Part of a small language model's weights.
Size: 10 layers, width 160, 5 heads of 32, MLP 640 tanh GELU, vocabulary 4096, 3.79M parameters.
Architecture: LayerNorm before each block, learned positions, biases, tied embeddings.
MLP neurons of a small language model. Each row is named by its layer, matrix (down: output weights) and neuron, and shows model dimensions 0-159. Each number is 128 + 24 x the weight over its row's rms, rounded and kept within 0 to 255. Numbers have three digits each.
A block is one neuron, or neurons of one layer that tend to fire together. After each block is what it responds to, as a language model described it from the Wikipedia text at the highest values.

L6.down112:160156132167139063128124127156089133132124145143141124123100107151165144133113158098106128123104153121128127134145109142049116126138152138161110103114122148104110139103116154134120119118146158144123137116161110172160123066142124132133138061107126152164065119144111091121142162134094151102091131119112141093138127135121152140115129143067118147090144099117119130104150109124141157087144135140148163147153126160136136119142106099148159150098159147152149118106128123075124191130135132
L6.down162:084112103128115106154149097127109148120148149131145127134154114123125148109127082117138155113181153108114147139146094117153058146128151125151121123121148109133127090128110107151083126110104095151126138118110131128126135121136126110090135123137157169126167142116127160133124143124145125136128121135125099141089124077103147133138116121144110135144209130118133111147121132148176119118143152097109141137181113121120096114135105126104120179133140107105105076202159173124135112168165056
L6.down272:160128151103097111123142136156115099121094098128148133121124095166091096156132146072086141102085185134130113169118154137118114067154136116126149110167134106148150130129135128166142114143058125145134094121150113105108116145152125115109161143132117164129141122114089116145095156144125152108111112123110157126116148125148116159125152115115093110128064112122138191161118151133159114122116136110111119216131129154118131126153132135128182117141143110120134107149137165113138145130094135
L6.down297:074142146127150117113142082116181137104077104125174111185107069103165097128123156143135137138086126143125164108139163136129136137137128108100160137100117102136115150163163130079125140164126120106091107159153125157120131139124127121159124153092148162153113154118128138091081098120140108129158131123119170133127136155159151165150089090129101100110099129125177115158117115128148113151113138126143126146149118135138166125127141099145138133153109181104130153145141106095085121126127089
Mid-name word pieces

L5.down106:122133131095136125111131111160147161140121134140122131199126077124179140119104102132157145119121124136140102093109113149118101128127133117117074160064147107082118108122129131109096115147127104144096128140121145106116153155123120106192144123139141106157112157110121071088187155108139097106108194133137111197100152117133138126127148159111107142109123145138131164139141145084100133146143105121114138128145088126144123126121103155110121125116128108109163155167135158170139121150132157
Unit symbols and "praised"

L5.down620:137114151085124136094120112122117118119146113142146174177083163156129135138108159158154143143174112113128092118149085097103089162189157098107112123115144105149148063138130190107107108091178170149141153164088135119100125127133150126124114115113126129137124108152113154090121097126126136132151136156116134131088124160129130097137160139086113122128122121110136113146082172110127121121159139115114117141139136161068135098134186128125113097136134129123157144148133145107144103141119097
Digits after separators

L7.down9:129122124129137113108119109106096118155144148128112161142179088122158156142160157107146147117147107108118120137149148155125126089113123120123136127124144158068154136095158066141142103124142171176106139092076148128110097134112146137145126103099121115097119097153116164116174145115131141085185129144100123142103095150129115138132085102159144139114092127083098149122131116137173142103127157145148173131159125147128103161092120082153127141094165110099170130114108110152117152143130140
L7.down14:122155114109093144131116142147139125138173117167176094103155127144110102105134143150121089144107183104141119126168146152140150142145104121138144079105101092095142139112114100137133129147131098125138100111145098158141148141150146139123084076115120129107123172119130094190088139165139126154135153136134152104153121158136096170129150108135093124101087088138111155111109122105139111091117113120122098147104155127167110100159129164148140114124152140095165089152161124113123114178085133
L7.down70:111112137122121185098120126182094146150065125101099120068126135149102122149097106123144165122147088136114126090140113122146094129164146161154120140099159137177100152126156163141120172169130146142149128153130102097140097173125141128158138088150115111121110126133139166067135125154134119125151123134055157134117091133148117119142119089131114108154161148134136121170145153170116122144115127131108154143117147101121086112131125105132141106118115155126147102115151138131101134114124074
L7.down165:150109127104111123098128156131138131159123100156112150120153098125124110099118159077144122100125131173151141184102128097119149120126152101134133139123127149156126097162113147113139125098115110140091144086138154131157070110072135137131115116093164116131121083143136121107115140133170129067121109124097077123127172114107148103094130139124155177124156154133176145143158160140092139160126169136154121147143073172130093135153122109140133111152144170103123155127156137100098115126135147
L7.down188:108117136134072116114141109096122116132119116110125122128106134156119113160104111131085127135089148126108156135158163123100120084148135152136169140083150116098156144148119154147156098102140091165129192109204145153141084139137129104157124087138104139156111119142155118113132158127114151123081148115098112155146147149137140149107110108103113123129075089095127111112140123160158134107115118139159127129097142154110147150129138064173132133149140146145147132086106136099111171167126109
L7.down284:159162136147137133159146118094151128063151161137123161121144075138119125097121124163141139145146148136157134150090156137110158136128107102114140067145108097142158075114159104104107129130149164146154121093124114137169151115112132144134158141134098071118096150162128138150127109130147140101116163136127117141150143094111082112091136099115146102116124125107135111135164094091121121110114145136153094130113133165096136166139165180158147111092136121080149093097142113142155142155102117
L7.down326:127102141116113107137101128084173143107132088155109150115142175188180135149121128097122154131155108111127129124067154096130120093139155121130144111156104105142173146111121142134110116157104123109094126106120133168128080168126096117142121132157136121115059112130136101125101103109137114105116121159089183134171125151133135093134168141148159146145126134158182174151134110138128127117122140132113102144122125141126146149120112111148094071153119162153119127109160118127104130118101176
L7.down344:102121139111107146099154110108141127176135144154130118160089121094077112165113128134104113104119160095101139114143116140119206164142150129118154129124129116112139117125120095134166141167167114137123117101108125108151126082117108120147164156096129122127129138164154098100143134121138148133135135128106093129123147135151128121089152083112156156153107107129121159170079090098129150121135109135090179118122105178094150076164121193128139136088116111130116138118134129098122152136134176
L7.down376:141106119107124125074113154136148157142129123175127133104131145133128141127127149090142129178164162151149140128093143133124135113178143165126129100103135141153111097101179144122113121115137130131086115144149115069096134102109140115142124112144101168155080105113122151142125110081126110133136162099165115155124161128121115136129115131108163136121113147169130124092147151103128130114130142122162075153111087132121089107175140056155145134084115135106130110156127146121145169116127060
L7.down420:151130101131117138145117154115144140131055099134128133128150169135118117096090133111130107138135113160137127089121172118149097144113165107151124128112099101092152135172126121105094133139121106115155132077139119124134109144134151120121101126152120141102158141076162133142117091148090160159139129128106144156120168161137116097133149126140108131111098080135136094140116116130141096147149163093127149159176086151128109146113168128160139113128157166175157099149155072122137146128154064
L7.down454:117118098125079103137104124108115108113150108143176117139162141167108117129167135124124089194107123132126159113147141104126137124129113155147153110141109139157167097141153134124141104123167158101120119094194115098082115143099120126089132111114136115129110125142147125106147162137109154101108128139117130064144115128136121158139181141145155161174133103108101149100153109101146099130111116130131128158087139128157121160159134044156148149122101139129130136074127129092119158138132140
L7.down512:178142092150103103121115085171116100135103148107114130086115100155122109149132165094120129133113133141158155156133125135088074123134177154165087119148160103118108146108088119127119138135113094126170121112156118116117084123114127131138100113141135144141095127130103123113093163126110149156105121139096119142168146145133115163143154117162094160158101135141193121101189139192158136120123109098129122151116119147124119135153138101131147119100156146131132123100151145103121182125125081
L7.down529:133089126108137098087119116103129160113108138148145150176135103134121097123120108096168125111118110123127143138099146112154104131198130131132171075139115137143155147121147140091194136065152127120109116140126162147170094114155140113141161119144119147142088122110089153118121113165141151135164102130114118138124142132119070130133113117145129166077109129121140162175106083124134149090142122138136127131131144150109144128187109124136101125142103163107095072135139095124122105154144149
L7.down534:107119130131127117102168113118070142092164170103101104107148115100076131115112123117123122119107150125120110133148125155134109122143122128131157144113124117137163130112159139167132094140128142066108209093175106167161132158138127115101125120135136155144116094104077112107156134114128164108096141112114117121145134156122132153121154077180115105108121120110128112138165165107148129129128124141116175150122147137086170124124098093160131136129116149136159161116153151148152092154148081
L7.down547:119106142147098163138104109126151145112104127135142105146124101131150138170112114160137128077150142117125110137144188134104115115147121094078144113125139087107099139141139107138142129123164127115154105187130111107093128148079139122152106108180135160112125148156126156134145124118081139140180131121104096148115179154169154087155106124119127120097121169155143155102139078094125143154075117146135154107135112141138109153145124162145136136095115125103174117104124106140113143105140064
L7.down604:137165099143113092102155136090120095118146131133092139110143127115159127140140141091142146113138121122153153078126121139108129160132151162170131145130164123093149125143180138122107136106129117154163160085124107142105131111105134081115084076140083130109140144129161116118124166166121130137114101137126167163120093138168174125105122128117081120136094123111160106144079138149151145123127153137100147147110122098112076120111136097087179144145143120128160111141104183178122143137118104
Given name before surname

L6.down64:137164130077165110135142132141139107141135122077126097147155186096133098111139175124177159133141118126129150107110112108124163133163147141119093134084099161128135128104118173148124155143122137107102109128100125133098164161097128140139170072147107119154145120150113153099171166114125133147147132103122118087096158140134126136180117119129125101115097131114122120126091100088138148164106154102086134131129144124113131118096149085142151167093097124121116124152134097156157117156082159
L6.down408:129083142124146169143096111092104133145134138129145060123120121134123086160149133135122114109131142154127102162122122140129123165117185164129129142123109131083126135117154118151127096171139094122111133144110190139151129127132158135138114144186137155141125116096086145157106114137080111148085131111122113122092176116118132121173123144144086090126117111099121105180131176177140110120149104120124122106107137106155080117145135124087178156148132116132158137088085127127143142123116136
L6.down463:145114135153111128103141111129109122082144108120132156110148112109119103100124126111138150105140138165152113133081106119151153105204118143132105147097153120129105182136111157097143161088149145153140080130140120096141111101134117087160167143128107179165114127115149146136114072147087086108130131149135146116129117145166146149155143118156131104149123146147143160159144128118088144162102113146111159111158115079136147126076175124122133093121134139073141110118166126106087121129126114
L6.down634:127174152061131093098125139167143131137140135125145105136110148103111113112151132151104078125103102159156115128122119094132114110161110137104152121129159129128115147119174142095123150144162100141070140135167142133111140120114130139129142122124088153123167145136168119072174111108183099140119122125129157168090135117141111148132091106115140155106106141153135097101124132161085087138134109109164168124152144099133128149132166103151090096125164161120121116080157091126155143114131143
Mid-word single letters

L7.down72:155118082099122139134158090077133121093156134129150179133131103104144112135093113111087151148118128105168151129097164123135125128159120132170151119098118133166170133133153150123177117117116137110129145094117097125153077112134080134142147167115150132147111097119105117100091111149128105111123130075104102104148113132145136149127127095125095184126119129091152145139157121113121165138126099153114127141157155171127115121132112145117110073123104151194156129120120179108124139127156096
L7.down124:136131166136130115118095101132102105108110131086093107117136120154133168094164101116092134093111092124120130142111175111096113158173137162135131072182096159109148164106167155129146122107140121139098107186147103145153132125131139087099099139133140121137167165131135116115119138169137145125152136097163141124110157150148114103136183144117131139116176120126131103123129098144149121087137130128090136136172104112133112108111107152149121156144076122149071139142181123123116111109126120
L7.down154:094106119121131128134121146146094122174126171127132123078153124111140110099091138149112135128119126177115107156157102114136146134137177123110110087120127112120075118129107113130149147177144117137132080122117162127082139149085163142111159089122130146084114143119125117094125124086190081137116166116154113173125143112152141138137140142116163119108145138139163161104127115115139128163128120140146139116168106155141068107118078112140115143160114151141134172106138155109085078120122134
L7.down168:124127116133087124139163101125121071139128102144123175120130142129163166095148083147088121105195108132137107137137133189108141134117063122123141132120158098140116103087107166139163088074189171156120138140142131118146130147157094097142137145118109123124136124141151126113128123167118077117113130105084135119149142155146125116116129117107122073122092132138146132104168139141141141099129166150166135145148092143154130109089108178127110143127109130143143135117148110140127094150125115
L7.down182:124101151140150097109108117082100132095137125132118173132149076153084158147152115099143103175122159139122154127095149115140136109146192093132093136146106096077106123128147124153148115107134175159115121154143108089143115130133090144091098105138141134121105125138162190144143149127123092116139136178161129122122134144084090142131123125125147124142106110162110108138175134117158162178159122132132107134083127169134098101139155101106124139138134093117118145123118130142135151104118081
L7.down250:119133107074122115134155131150118117161118149083077086144148134135134158119123136117158125112093124120152112129126131131157107141146141127103125086114171110135157134116163181102099134110192143170129107136082121109124108132152114097123104146139125174133108142143142136121175154143137132133084132108121095124082114127144139144044122100115097111138088103161159169143113125153110140158158148127108128144135162091152094142130130094144108157119103154077128141151139133122166147149108148
L7.down270:122101137116137130165137120128108113137159099136125086079132126142167164144147126075155123119144109116154127137144165120116148137121124149104109128145133149102131094111139115123094134128125152168114081145108138109138158119150120091124130091152142116085135118144057130132123118124153103150144134169192099149137160159159129135097148150162117102114116155120155185113109140145154167126115155161109133162150110060124108143122132050111100152112122106113107107167125122158098121111130111
L7.down280:130105115154108120149152106118140138143121121142107117141173135152123147121212139117140131096150089128117115156102167146132131128121161134172122139124103135129108128079156173114122156128125142144146154101116117085149127123118118095166117154151091112141120073164094098092050125116139104107126139103123150121148163127114119128122135133191093121092124160111119141175126146083128117117135093094110175155119129153123128138094117115129125086114137134179169115093107133153129122150127113
L7.down301:166132137136125123101128158137084127152099148129127154105124135130163116146113116106135101148132103133190180108104125097104112107100137123172136149115140106117155167141127145114105149132106149116144122120152105114164116111106113097159158146122124143140132130107086090114120133068114128127150081184130142106128095119120127130134158107159094102140158119156177173128123151159094153147158122147126165077118078112109101074125097098146168149144157126101121117132161133134118111160107169
L7.down308:162096144145143120162131136151092170153144131146119129098164125143161140126122113128130116128159196149174130127074122150107121133103119151155107102149148144114120164121138117125112091122119153119103137127131114100101150079121056169152129133156171144141097131136110127110116123115134188111097057061114127123086143146102144167117127101155112130129128156137121098123101132094131133116155151154117108111158115163117123133158116175154128144109130111080125100129122120142109122096118112
L7.down328:092124085078121138161109144085133122101122143189147142131126087123177168138155152105147151161145118162077171132140140112122097088127131166125155106104123125167115140141090143136157128122155109124126159088108109105127103132128135138109122125156144136148049148094146137146133114123112138146109159156098112140100114090126135098150161101106134094137134090121155132099125155119099124154135142146136145142130123124129124169120161156131143074094106153134139117133132140116127123057168125
L7.down371:146128104117106147123141098164113128121164127138122143172131093177120138145109142130113159103146117147103128122108139132101155133170074111128130148185115114154132144130079150102100142116110161152126086096116120101142127117153122127133202112111139160144087096082132131129115162104122115119160143178126139091092151136149088127152135132134183175155114122152107092113132153139137145109119136154134136091117133136103172123133134072124161111080091119127130142108105159156098094125125130
L7.down447:126088105107105098120094088174127106150141143088123129126149158133121108133159091128130150130161139138116103146158138118125095163174128120062147125104111119102135137114125151164115119164141183138108150068135105146069130157111088161168138129181106141095119145091122141148102134115136124145106117081133128147156146171118119121121136135120089104114152182123162109119129126153124107150161133127128117119140080119124118109128200121132122135145154139103156134127099098127131130173118123
L7.down487:171121139125138102145130127138104121107129160114154126106086158126124140127133119131115131098148103142122139133116121126116115097137077140107135130146133118141161116103102129108148138139124146154143138152115101122103098103193086071077116091108128152149136094126155156120141145164163083118104120162179129126083129127157070161152149134171117112111123125112135070102167114107120132165192127185164111083155143114132163111154142089147118116100119123129135167143135121143146130120128120
L7.down559:122131143144118115165117092139146130130092107116111120164159139131149134134158161149185166124109143125156131132193104126123081130119101093142175173157125102149133156108136141148099126145086147122116123151128074100153173105111115089095150150163117161147131125104093114138134156133113157130145142133090109128118121114138147103133140175111143124115117103133132126114141147108098142134119137090117146148142135109141116128079101098122092139098127146134097122153173116141165093135036142
L7.down592:072104141129085136163110129151130119160115082146146168111123139126115102130187122159126125103090128095132113109093161182124120137140106086162136111128138125093109165189121144115133121105116114142140107137129130175134145166132170139120155119157146123119174178142102070116121130156071125116105131121115126169104123099138130142120130138179118159145108140138094125115187114148146111157117131126111145112133140133130125131136108128090153089112112156128099144139085138124122130085122079
Short word-completion fragments

L6.down22:127069147154138135151084121129115173113155114098124093152127128160177109156137114156093127115141132152131171118164110150172109137108150112102101134132150088091182145132142117106122112115132140128129135152148139114164149110138131098123100136137177120160112144118143129115157124114154134140057107139123174090124097123096108164147116118117122137100145153116150133136129106137143109092145145118109108148101107160093162101131080150170107121111138092089121079135151180096138149098142142
L6.down59:140159172085125119110139132156141106174113124131118148089148156095104169156110137122112096149110147128096089114176136135115121114166117177128107140143152118150126120093123130132088112130118119135100143120102139170148157113101114090105101146121108065128146133149136146107135094101071117118128128154190132153120104138182135098145116159145141113143098109130110137122111138098087125144168149128175104150121138176123157104119072119134166121161155148154146143119128135079130125123141140
L6.down175:137124100099138136122144152123134159138146111146085111154137110110118106136134111125144163091100147109120116174137094155170148157139119117114127132150061084137135092105150169174137135152144116113139152154131111109087082080117159110127114104128124115123127090145101139117119113111138106123169153153142148126160083170144115127089156183141163124148099111108156134139085147098104175138155098088126101107149118147110110145126109148117127137074131146168150153095120129156138144152116161
L6.down381:152107138148092126060092130144070162112125109106132108095089156160123124110149163131109150088158130119094162109134121171152104151106143137112123138147134111099152149104150101102106118130101124129086141145139132108153148111152192164128139151137182111134110160114092104079162132131145139147139107119126152155111092108149108126100118146132113144144138110183107123099119102148136129158136121173095095165107153159124133151137134160126104109143133114130118074144128130160149116096160112
Digits inside numbers